Weights of a small GPT-style language model, trained from scratch on English Wikipedia: 8 layers, 6.29M parameters.
MLP neurons of a small language model. Each row is named by its layer, matrix (down: output weights) and neuron, and shows model dimensions 0-127. Each number is 128 + 32 x the weight over its row's rms, rounded and kept within 0 to 255.
A block is one neuron, or neurons of one layer that tend to fire together. After each block is what it responds to, as a language model described it from the Wikipedia text at the highest values.

L3.down275 [136 127 105 123  98 125  88 134 100 109 129 162  79 153 139 103 144 135 180 135 143 115 156 101 145  88 129  97  98 100  92 117 100 102 128 112 119 136 117  96 115 163  58 132 187 122 120 161 140 102 135 121 124 113 143  92 117 170 114 106 103 154  90 129  56 143  42 118 133 111 142 159 114  97 136  36 140 171 115 137 119 171 216 105 136  79 138 125 122 111 108 185 161  98 113 130 169 102 146 115 137 110 191  97  89 140 182 172 130 134 144 140 158  97 187 127 102 119 129 103 143 117 128  89 201 151 142 130]
L3.down284 [ 90 109 111 180 157  84  88 143 148 142  68  92 145 124 108 140 141 144  87 114 139 137 173 156 222  98  65 116 156  89 117  83 132 137 106 134  88 100 177  68  65  83 126  77 127  63 117 155 130 117 139  87 141  73 109  96 129 142 109 111 161 121 146 149 113 132 171  92 120  77  61 176 138 110  88 105 117 107 162 109 157 113 103 135 162  77 156 105 139  81 127 100 148 158 120 119  95 190 159 155  98 136 150 112 117 170  94 129 131  90 104 130 115 147 159 119 135 139  74 118 147 137  85 138 183 109 118 157]
L3.down373 [102 109  97 132 129 145 103 109 145 117 140 106  96 184 129  83 124 113 217 143 170  97 136 111  88 158 111 141 119 154 128 151 129 151  94  98 184 178 206 109  91 161  74 134 127  95 124 136 117 122 164 157  99 129  70 135  79 180  85 162 158 174 152 147 105 169 116 130 107 153 135 128 206 122 102 149 160 127 140  98 118 166 200 130  71 155  70 126 105  94 130 189  65 128 100  78 134 123 130 146 105  85 135 138 161 126  91 171 161 168 167 133 152 112 127 147 101  69 110 135 122 165 146 180  79  91 134  84]
L3.down468 [130 101 166 117 144 140 137  68 142 115 129 170 168  71 131 133  88 179 135 105  80 146 148  97 128 117 153 141 103 111 153 173 152 131 208  69 120 151  96 178 188 178 148 162 159 163 134  77 106 141 176 149 130 137 114 157 152 155  62 145 150 217  98 122 125  95 140  98 102 155  97 108 127 165 114 108 138 146 160  93 131 103 166 129 100 125 163 106 106 181 127  96 131 125  60  86 135 208  81 126 132 139 109 160 133 104 120 109  80 155 113  79 152 102 106 142 110 100 161 136 147 130 135 146 113 144 105  76]
Responds to: Degree-adverb word completions. Second pieces completing split words, mostly the intensifiers too and quite (to-o low, qu-ite docile), also so, way and word-final -ing (wedd-ing, hunt-ing).

L5.down41 [149 139 176 154  76 171  52 157 122 142 131 160 127  82 150 154 121 103 139 102 175 135 110 106 126  62  65 121  98 106  91 126 114 160 100 177 115 110 127  95 117  86 102 154 120 143 145 137 160 112 170 167 127 132 163  53 136 125 101 112 100 146 122 106 125 120  88 138 139 124 180  74 129 153  55 130 136 101 122 107 170 184 157 133 133 136  94  89  83 118 107 142 132 120 204 148  90 117  88 120 174 140 118 165 133  80 172  81 137 203 131 166 130 112 143 217 128 131 135  94 130 124 117 137  88 146  99 114]
L5.down186 [ 98 108 164 119 113 125 169 124 153 103 176 106 101 163 164 196 113 137 173  97  78 127 154  78 132 118 103 170 114 146 167 156  81 125  59 143 126  88 104 122 114 119 117 144  83 121 138 111  80  98 124  72  72 110  89  95 119  92 145 100 188  89 165  91 111 117 190 106 150 138 107 122 138  87 122 135 128 129  64  82  94 146 122 115 159 143 144 188  90  96 122  74 129 165 107 145  52 124 146 188 126 171 185 168 101 136  82  94 154 134  65 114 195 127  99 121 121 122 140 110  62 156 134  90 156 127 149 140]
L5.down361 [154 140 118  83 174 122 153  93 125  99  98 179 121 136 173 136 157 102 179 173 133 134 172 153 156 109 146 148 151 143 121  99 117  71 111 134 135 166 203 132  71 127  83 119 108 151 131  96 120 104 101 107 142  89 131  89 157 190 127 164  59 101 153 108 185 181 121 169 113 148 156 118 123 105 160 153 108 143 119  64 136  99 175 122  98 136 115  55  72 144 144  56 156 131  91 126  45 170 128 165 136 117 131 127 112 111 135 153 146 130 152 152 146 188 158 156 108 187  94 147  72 143 135 115 115 106 189 150]
L5.down496 [129 153 131 127 164  98  64 116 175 133 147 164 162  81 139 125 136 121 171  84 107 183 158 129 160 105 117 119 158 145 127  92 150 133 162 208 120 112  92 135 114 141 177 142 187 149 108 170 105 109 135 208 139 137 115  99 146 142 176 170 137 183 144 140  93 114 138  89  88 156 155 147  98 135 140 158 106 166 162 151 106 146 150 186 152 137 155  65 138 135 102 136 133 152 154  95  60 160 110 140  78 128 160 159  76 163 111 178  99 152 115 133  75 147 131 122 104 117 156 149 123 168 134 109 149 110 101 140]
Responds to: Day-of-month digits. First digit of a day number after a month name in dates (April 1|9, December 1|1); also " is" before buried/credited, and mid-word fragments (Mississ|ipp|i, am|ph|ibians).

L3.down36 [113  80 101  53 124 110 132 104 132 123 116 133 170  77 125 138 147 187  62 128 111 119 161 133 114 125 114 172 121 138 142 107  97  77 154 138 140 191 155 120 157 108 149 160 124 145 135 137 123 187 157 138  68  78 162  98 156 129 122 137 150 176 135 154 115 145  95 135 190 170  85  99  54 154 137 116 156 125 153 137 172 118 153  99 123 153 151 154 145 178 107 141 111 157 134 126 115  85 113 144  88 165 141 114 164  46  99  63 107 112 116 150 165 129 144 117  83  86 188 120 130 115 162 190 186 140  91 120]
L3.down48 [139 160 133 138 167 188  91 101 133 109 180 134 120 172  98 109 144 101 163 156  91 139 180 167 139 103  99  52 104 115 173  67 119 113 128 131 110 199 120 104  95 113  90 127  90 120  95 156 116  96 135 104 149  65 108  99  92 140 125 168 146  92 145 140 158 114  60 117  92 155 214  99 133 135  92 145 150 111  80 159  88 115 111 109 102 144 108 111  93 129 140 113  69 150 105 177 175 136 170 107 118 104 178 212 168  56 169 109 134  80 115 172 152  83 164 122 117 108  75  98  58 188 151 117 112 135 131 135]
L3.down318 [137 140 151 116 168 129  45 127 127 139 156 163 148 124  99 115 139 125  84 144 150 126 128 139  74  70 101  40 124 171 190 153 137 148 104 149 116 149 177 157 152 136 104 123 106 183 105  71 135 174  89  98 123 177 104 169 154 113 132  96 138 190  81  96  97 152 112 126 136 129 104 125 164 184 142 135 101 148  95 138 106 121 105 154 100 116 166 148 116 140 200 130 176 197 117 112 152 141 150  47 154  90 137 131  96 113  77 109 134 160  55 134 165 119 118 145 148 172 155  78  86  92 121 175 140 107 145 133]
L3.down345 [142 166  90 129 115 116 119 116 141 172 140 139 127 133 150 170 153 119  69 126 132 183 135 121 127 159 202 196 103 115  63 182  75 149 156  92 128  85 125 190 112 139 109  92 128  99 181 113 159 143  95 113 149 134 158 135 130 147  97 119 117 157 133 192  59 184 124 151 115 133 126 124  19  89 148 162 145 108 120 168  97 182 142 151 158 126 158 110 192  86 105  93 107  99  85  91 154 174  77 142 167 153 116 104 129 156 140 130  65 171 201 199 146 217 132 149 151 164 116 142 131 165 109 106 185 116 116  85]
Responds to: Mid-word letter fragments. Short word-piece fragments, mostly "l", right after a word's opening piece, as in pro|l|ific, out|l|ines, Pear|l|, or hyphens after pre- and self-.

L4.down91 [126 145  77 162  99  95 127  95 147 188  84 109  93 125 138 101 121 173 169 142 122 183 153 135 106 133  80 115 149 157  86 105 162 144 155 142 163 117 127 125 211  70  60 181  87 137 165 115  77 148 122  93 139 133  72 124 144 104 153 126 138 134  97 232  82 112  75 149 117 106 155 100 118 106 198 158 133 128  83 144 136 124 155 116 152 133 150 103 179 149 148 125 136 162  81 148 121 148 192  94 144 108 173  86 137 100 118  99 180 153 105 182 144 121 163 161 111 173 163 161  97 168 114 104 159 108  98  89]
Responds to: Word-internal and infinitive continuations. Mid-word pieces of longer words (ch-ron-ology, Dist-ance, V-ers-ion), plus "to" after unable or decides, and "not" after did or could.

L3.down8 [109 188 118 115 112 121 118 120 123 123 125  77 142 114 154  91  94  70  93 133 146 107 107  85 134 135  78 110 144 122 164 116 104  69 113 109 194  91 126 167  95 186 171 126 116 139 173 138 116 194 181 179 106 186 134 136 158 118 103 160 186 138 156 159  61 119 121 135 106  54  67 147 204 154  78 139  66 125  80 127 160  74 122 109 153 111 110 154 140  95 109 154 190 116 159 162 116 147 210 160 119 105 147 125 153 137 115 125 175 107 177  66 169 131  79 108 171 108 113 143 134  90 139 157 172 119 139 151]
L3.down236 [127 113 143 124  85 110 130 141 107 133  78 235 126  92 151  87 126  99 156 120 154  87 150  95 169 159 105  76 154 138  96 120 111 164 150 151 110 108 129  95 143 141  94 119  72 122 146 141 132 189 129 106 115 114  84 155 110 112 162 201 153 153  75 125 146 132 130 118 115  87 127  86 149 159 146  79 134 128 132 157 137 127 142 122 160 102 100 163 116 142 136 157 128 136  94 104 120 185 151 121 106 132 167 137  85 126 166 114 230 104  75 131  80  89 113  98 139 142 121 111 121 111 184 165  66 140 138 115]
L3.down409 [105  26 145 141 173 164 112 192 172 121 130 160 123 110 118  72  79 111 138 140 105 212 113 114 108  84 133 125 147 124 154 141 128 143 171 118 151 183  90  85 127  72 134 126 131 129 124  82 126 150  83 126 118 125 132 139 104 129 137  70 122 158  99 134 127 144 156  36  92 161 118 102 149 129 173 164 100  87  96 102 108 107  66 173 115 108 104 116 176 106  56 126 145  93 156 180 119 105 107 101 215 120 149 120 149 158  79 115 111 165 147 124  99 103 179 110  77 162 141 102 155 159 125  94 129  88  93 143]
L3.down496 [125 127 210 129 159 147  94 168 103 127 125 169  86 190  86 122  90 131 117 127 135 132 150  77 137 103 139  71 133 126 127 127 151 172 129 123 149 216 166 128 165 150 124 130 140 153 174 127 112 146 135 135 101 131 104 110 158 126 150 137 121 165 112 107 107 125 189  90 116 143  93 152 132  94 151  80 164 162  86 155 134 137  74 120 141 154 170 107 131 117 126  98 176 169 168 176  82 171 166 170 123 115 102 155  79 122 153 173 120 135 157  98 144 111 147 171 129 129 138 150 142 178 115 193  98 172 110 115]
Responds to: Negation and infinitive "to". Fires on "not"/"never" after modals or did, and infinitive "to" after verbs like refused, appears, continued, such as could not, refused to.

L5.down183 [157 112 139 111 219  74  82 148  79 118 121 106 124  27 175 125 109 169 121 113 223 137 146 116 106 119 141 128 136 132 136 158  81 145 130  90 144  79 142 111 184 124 108 176 180 127  64  83 135 145  99  94 100 110 126 102 157 124  88 168 102 108  89 153  84 135 111 145  81  93  91 108  94 142 122  80  95 142 153 116 126 180 140 145 145 132 140 175 108 105 161 108 132  92 109  48 122 143 134 142 116 218 154 136 185 141 140 140 150 128  95 140 126 153  86 152 126 171 160 124 198 119 133 150 132 102  83  84]
L5.down323 [151 182 142 115  58 164 139 127  59 173 137 151 147 160  91 153 125 190 159 149  89 113 113 106 121 113 114 104 118 120  92 181 209 154 134  62 155 115 135  83 144 127 202 151 134 147  81  78 115 181 143 107 122  98 104 100  61 112  60 153 158  98 103 157 130 137  92 122 152  99 117 146 114 124  88 108 124 119 154 118  84 125 115  81 100  96 134 133 180  99 138 132 101 119 145 139 144 117 145  54 180 161 128 119 122 144 123 160  96 165 188  51 130 183 126  71 157 125 110 110  81 141 106 147 168 149 140  72]
L5.down325 [114 128 141  65 115 167 104 207 127 164 174 113 123 131 130  83 126 131 107 147 177 145 139 140 116 113 179 136 168 147 147 167 122 148 197 114 120 135 146 120 100 164 114 169 147 146 138 201 107 168 105 133 154 112 116 136 124 150 129 147  72 122 112 117 110 128 133 164  74 172 128 122  59 121 107 146 161 101 140 159 131 100 142 118 192 104 153 120 107 128 151 167 119 100 145 109  94 109 139 101 126 101 132 181  90  84 110 158 123 171 131 142 158 136 147 135 208 150 155 153 196 132 180 143 130 145 133  48]
L5.down343 [121  93 136 125 171 142  87  84  98 121 144 163 102  85 154 145 115 105  97  89 148 111 151 141 155 151  95 144 152 108 137 184 162 179 133 128  67 169 170  94 147  94 122 166  82  75 123 140 132 114 140 153 196 161 205 176 113 151 126 147 121 129 141 106  62 147 119  66 145 132  95  71 219 118 128 125 147 104 127 149 130  99 158 211 123 135 155 138 144  95 130  69 159 169 142 157 125 166 112 101  46 171 170 110 120  66 148 107 116 120 114 159 115 167 112 212 174 206 169 114 149 136 131 122 138 124 138 112]
Responds to: Place-name beginnings. Early tokens of geographic or institutional proper names, especially compass words and name fragments, such as North Dakota, South China Sea, Sw(itzerland), University of, Kent State.

L3.down63 [ 83  96 134 107 130 114 113 123 105 195 108 119  91 134 123  98 157 158  98 155 186 170 120  88 164 115  97 168 143 140 121 135 152 149 128 180 151 162 147 128  95 187  79 143 122 116 142 197 103 132 109 113 158 143 121  53 111 130 118 115 124 135 121 130  96 159 172 115 211  83 190  98  96 176 102 123 111 174 115 113 130 131  60 134  96 121  99  85 147  77  72  56 134 157 116 146 147 111 107  71 118 117 133 110 109 129 143 161 110  89 158  97  59  92 111 167 108  74 157 143  92 103 135  98  79  88 174 112]
L3.down104 [171 107 132 169 166 127 165 122  50  79  99 106  91 186 122 118 167 124 117 179 136 164  80 142 132 129 108 152 113 187 162 111 166 118 128 169 147 161 119 124 122  85 120 120 160 140 148 141  82 173 106  51 133 120 149 147 145 113 102 139 147 104 105  84  97 121 143 116 136 104 165  79 106 174 131 118 165 155 104 117 141 137 116 111 188 171 153 128 126 130 130 116 161 122 164 162 130  95 153 180 108  77 143 137  88 204 145 135 177  90  85 102 100 151 159  85 120  79 170 157 144 132 104  89 121 119 142 139]
L3.down148 [162 146 119 165 125 129 199 102 107 100 149 129 116 108 182 129  48  98 100 145 179 115 154  99 110 174 134 196  91 101 153 155 151 145 148 144 104 184  95 134 166 110 164 142  39 137 117 156  98  75 134 170 113 135  99 144 147 129 138 161 139 107  70 106 155  92  47 122 135 120 177 176 163  86 130 140 112 149 155 135 131  96 132 149  47  81  87 105 120 146  84 138 155 135  49  70 197 133 140  99  91 129 101 124 134 152 122 165 143  97 186 115 141 139  61 117  99 185  89 125  65 158 189 160 124 130 105  61]
L3.down288 [132 113  90 158 159  92 174 110 159 102 136 179 155 207  61 102 114 138  69 116  57 132  80 118 153 150 112 129 107 133 172 130  86 124 110 171 139 166 104  88 110 161 155  88  60 113 172 183 148 134  84 105 155 148 159 106 166 129 122 111 189 115 140 104  95 136  82 138 147  78 109  73  79 125 166 162 155 100  91 136 158 125 158 118 110  79  60 149 120 144 113 118 126 161 121 111 131 137 166 184 151  87 153 116 153 145 123 111 104 187 152 108 145 162 159 114 100 154 127  79 114 100 154  81 145 139 138 151]
Responds to: Mid-word vowel+g/c pieces. Word-internal fragments like og, ag, ac, oc, ec within split words, as in Google, Pentecostals, Gogh, drag, cryptocurrencies, Archdeaconry.

L5.down44 [130 101 184 163 116  64 157 146 131 110 128 118 183 177 131 170  96 158 126 123 130 120  79 129  83 157 143 176 129 106 150 150 114 122 137  62 133 122 147 139 132 115  90 113 131 177  65 186  65 180  80 118 104 194 105 117  90  72 167 183 105 162 145 161 158 113 169 183 123 134 114  71  88 150 131 164  74 110 169 140 138 131  95 141 127 159  75 141  80 172  85 129 125 125 111  83 127 162 140 123  81 141 113 102 171 112 141  94 124 127 152 109 115  98  87  89 120 112 145 111 176 157 100 161 109 136 127 150]
L5.down76 [108 127 134  75 162 128  84 142 105 141 126  94 117 149 160 143  70 123 182  98 145 179 114  95 146 100 131 136 162 119 139  88 125  96  97 140 148  74 104  96  64 127 164  77 141 114 120 115 134 121  85 131 112 142 112 161 154 107 181  59 138 136 128 122  86 178 120 104 217 181 143 116  84 142 152  31 143 137 148 104 156 171 121 102 141 157 122  96 125 126 125 117 117  68 147  99 191 126 112 140 102 111  92 117  89 118  91 140 128 138 119  96  83 146 123 178 147 176  99 121 123 140 119 128 141 162 173  91]
L5.down263 [104 184 111  78 166 160 135  61 187 139 129 180 135 173 118 128 136 167 129 100 206 118 131 158 162 151 106  79  86 102 137 117 154 152 173 143  86  64 125 135 210 175  94  83 133 122 130 163 205 114 180 171 170 157 147 103 102 153  83  98 103 110 114 163 187 107  69 169  91 134 133 126 127 156 155 110 129 125 133 145 151 133 145 115 154 132 128 128 148  48 114 136 160 131 154 125 136 156 137 112 114 155 139 145 123 151 149 161 131 161 136 158 114 138 128 133 126  80 170  46 125 138 135 141 119 124  99  79]
L5.down395 [ 80 125 147 116 161  98 126 195 139 109 111  75 185 147  75 161  91 125 139 170 160 136 130 121 141 147 171 148 111 149 105 109 164 138 113 128 117 174 141  93 107 166 145 139 141 100  94 181 150 154 168 107 181 152  86 111 132 140 126 150 107 165 130 127  89 129 128 157 136 124 162 104  90 116 123 143 119 169  98 111  96  86  40 107 145 196 140 152  93 134  98 102 101 150 145 119 144 108 149 162 125  92 193 126  84 185 149 129 118  89 124  57 136 126 169  48  86 132 110 126 136 126 150 109  43 135 163  86]
Responds to: Mid-word fragment pieces. Early or middle subword pieces of words split into several tokens, especially " comp" (composition, compresses, component), plus "ac" (breaches, Archdeaconry), "os" (purposes) and "ot" (cytotoxic).

L4.down290 [ 93 137 137 134 109 102 110 141 103 142 115 176 110 159 137 127 112 157 130 181 147 134 151 104 109 134 192  82 116  88 166 177 138  92  73 167  77 152 171 125 109 100 146  73  60 100 109 172  78  89 146 118 162 136 170 111 131 108 153 156 154 159 141  82 138 194 111  87 152 146 135 165 128 109 111 196  87 183  88  95 123 103 169 166  54 178 152 157 114 143 132 125 188 142 130 143  88 130  76 121  69 171  49 166 163 161 109 145 197  80 114 106 180  90 155 152 155  65 149 156 126 157 122 106 114 104 105 184]
Responds to: Relational prepositions after nouns. Prepositions and articles after a noun that link it to its owner or place, mostly of and in, as in Church of England, winner of the, fastest in the world.

L5.down40 [163 121  82 173 157  76 137 116 160 165 166 125 176 123 215 165 143 130 139 163 151 178 156  63 151 129 143 167 127 162 149 178 153 118 121  76 132  94 125 102 157 181  98 113 184 142  91  90 136 117 129 101 215 124 111  97  89 148 105 176 186 127 124  78 122 141 145 109 113 130  65 199 106  85 150 133 136 126 167 133 170 147 123  67  80  72 142 101 138 138 155 129 119 158  97 161 140 190 142 117 113  92 105 138 169 158 137 140 120 147  84 119  77 186 139  63  88 136 165 114 141 129  92 104 125 135 116 114]
L5.down54 [121 146  94 111  74  95 170  84 169 158 123 128 147 133  78 135 142 156 199 161 168  96 105 126 175 109 164 141 165 121 186 138 100 153 123  79 134  61 130 205  87 112 133 114 153 121  74 140  93  76 109 171 111 106 121 111 102 122 121 170 143 156 128 134 156 178 126 139 118 196 122 141 119 148 161  94 126 138 102 131 103 153 165 127 107 136 134  94 152 142 163 139 122 112  95 103 130 171 126 154 143 169 113 146 142 118  97 171 127  90 167  92 108 191 119  90 144 155 136 159 154 149 101 114  68 205 110 190]
L5.down81 [ 52 108 144 144 207 164 144 134 140 166 136  20 133 175 136 127 148 136 119 181 127 108 154  57 130  76 113 174 151 148 146 156 141 129 103  66 168   2 121 162 128 142 123 161 113  97 119 136 105 120 107 154 157 120  95 154 132 141 146 107 128  96 171 102 104 138 125 147 136 147 183  90 117  75 130 169  95 167 150 125 161 161 192 123 138 121 144 200 112 136  99 134 105 161  82 129 142 208  93 163  89 114 117 132 168 122 138  93 136 109 136 125 113 162 136 106 143 178 149 153  96 172 179  75  90 121 168 148]
L5.down400 [102 118 139 104 164  98 119 138 106 128 134 104  67 176 122 160 137 193 131 135 166 126 143 101 145 122 162 164 118 137 143 103 142 172  78 140 112 115  60 110  91  86 132 130 179 106 177 125 112 111 113 159 171  89  88 159 169 121 117 125 122 139 118 132 213 161 145 151 135 144 120 158 162 147  73 102 116 136 170 140 153 112 128 120 153 179 110 168 155  90 148 141  79 170 154 140 176 162 102  99 130 145  85 149  98  87 156 164 139 115 138 139 103 149  71 143 114 116 101 126 111  85 134 146 112  86 114 113]
Responds to: Foreign surname endings. Word-final subword pieces that close multi-token foreign proper names, mostly Slavic surnames (Semen-ov, Aleksey-ev), also places like Mil-an, Her-z-egovina.

L4.down360 [108 108 133 113 159 150  88  77 144 124 119  72  82 110 103 161 110  85 135 118 172 158 142 149 152 101 130 167 156 157  84 109  68 106 122  91 148 174 142 128 142 141 138 133 101  90 102 131 130 112 114 156 129 119  98 116 133 127  98  74 136  76 124  93 144 203  89  93  93 128 155 139  57 123 154 149 175  92 113 141 164  78  89 103  48  53 114 157 188 118  76 119 168 127 124 118 124 171 122  90 132 158 119 155 119  84 107 130  90  62 104 127 133 165 149 165 111 144 105 164 105  92 111 164 138 130  62 154]
Responds to: Superlatives and split fragments. Superlative endings like -est in shortest, fastest, earliest, plus words like largest, most, only; also mid-word pieces like the l in enlisted, unlikely.

L3.down68 [117 142 136 100 113 165 121 124 147 156 107  91 116 141 154 134 133 108 148 146 116 150 139 142  97 184 122 125 144 104 127 177 123 131  76 143 128 123 134 144 187 106 127  76  54 140  93 133 141 124 133 169 128 149 192 205 147 187  84 131 116 150 132  86 156 159 118 171 190 201 129  72  86 119 100 138 130 100 146 144 121  88 144 112 167  84 137 146 154 105 175 132  72 123 112 121 115 112 133 115  89 151 117 145 137 144 103 157 123 121 150  93 153 152 185 151 123 140 141 127 125 119 144 178 105  38 151 168]
L3.down172 [111 139 135 139 105  79 173 117 146 145 135 182  80 136 148 155 105 116  71 145 106 109 104 125  93 114 157 124 140 156 113 174 132 123 136 158 111 194  76 156 168 121 111 142 212 138 139 141  67  98 144  92 180 113 123 134 114 125 156 138 100 113 114 137 154 155 154 130 167 138 104 148 146 127 103  82 117 131 181 108 145 151 125 160 160 151 113  77  65 124 125 150 168 127 114  95 154  83 167 107 145 102 134 175 138  68 109 115 177 152 166 126 172  55 141  74 136  91 170 104 142 102 124 137 121 136 168 140]
L3.down178 [105 165  71 148  97  84 118 200 134 115 130  74 207 115 141 106 147 124 136 138 169 122 118 197 155 173 133 111  92 124 124 146  83 133 126 133 122 128  95 127 105 184 127 118 107  79 116 151  70 151 120 155 149 145 152 148 126 107  53 100  98 129 155 139 124 182 105 114 118 134 114 117 107 128 155 159 140  95 152 120  67 107 163 121 123 132 178 168 135 132 157 210 128 134 107 125 133 115 118 130 155 112 155 167 161 134 108 138 128  87  60 156 175 112 134 114 154 128  80 190 153 143 140  88 175  53  82 157]
L3.down506 [136 108 125 132 131 147 146 157 140 109 100 127 179  76 137 126 141 144 119 185  75 192 158 139 126 161  81 111 154 110 158 190 158 134 123 154 176 106 143 131 129 154 114  99  92 182  92  83  89 135 118 145 179 214 136  92 182 181  42 126 140 185 119 123 144 110 124 143 199 160  91 133  84 123 109 152 121 158 111 130 104 112 121 183 129 139 135  96 170 123 142 164 115  89 128 119 117 110  87 169 188 162  94 131 191 156  73  89 148 120 140 103 140 149 126 133 143 147 165 206 107 149 127 120 123 147 113 152]
Responds to: Connector before proper names. Linking words right before a place or institution name, mainly "of" in "University of ___", also "to", "district of", a comma in "Luanda, Angola", and "State:".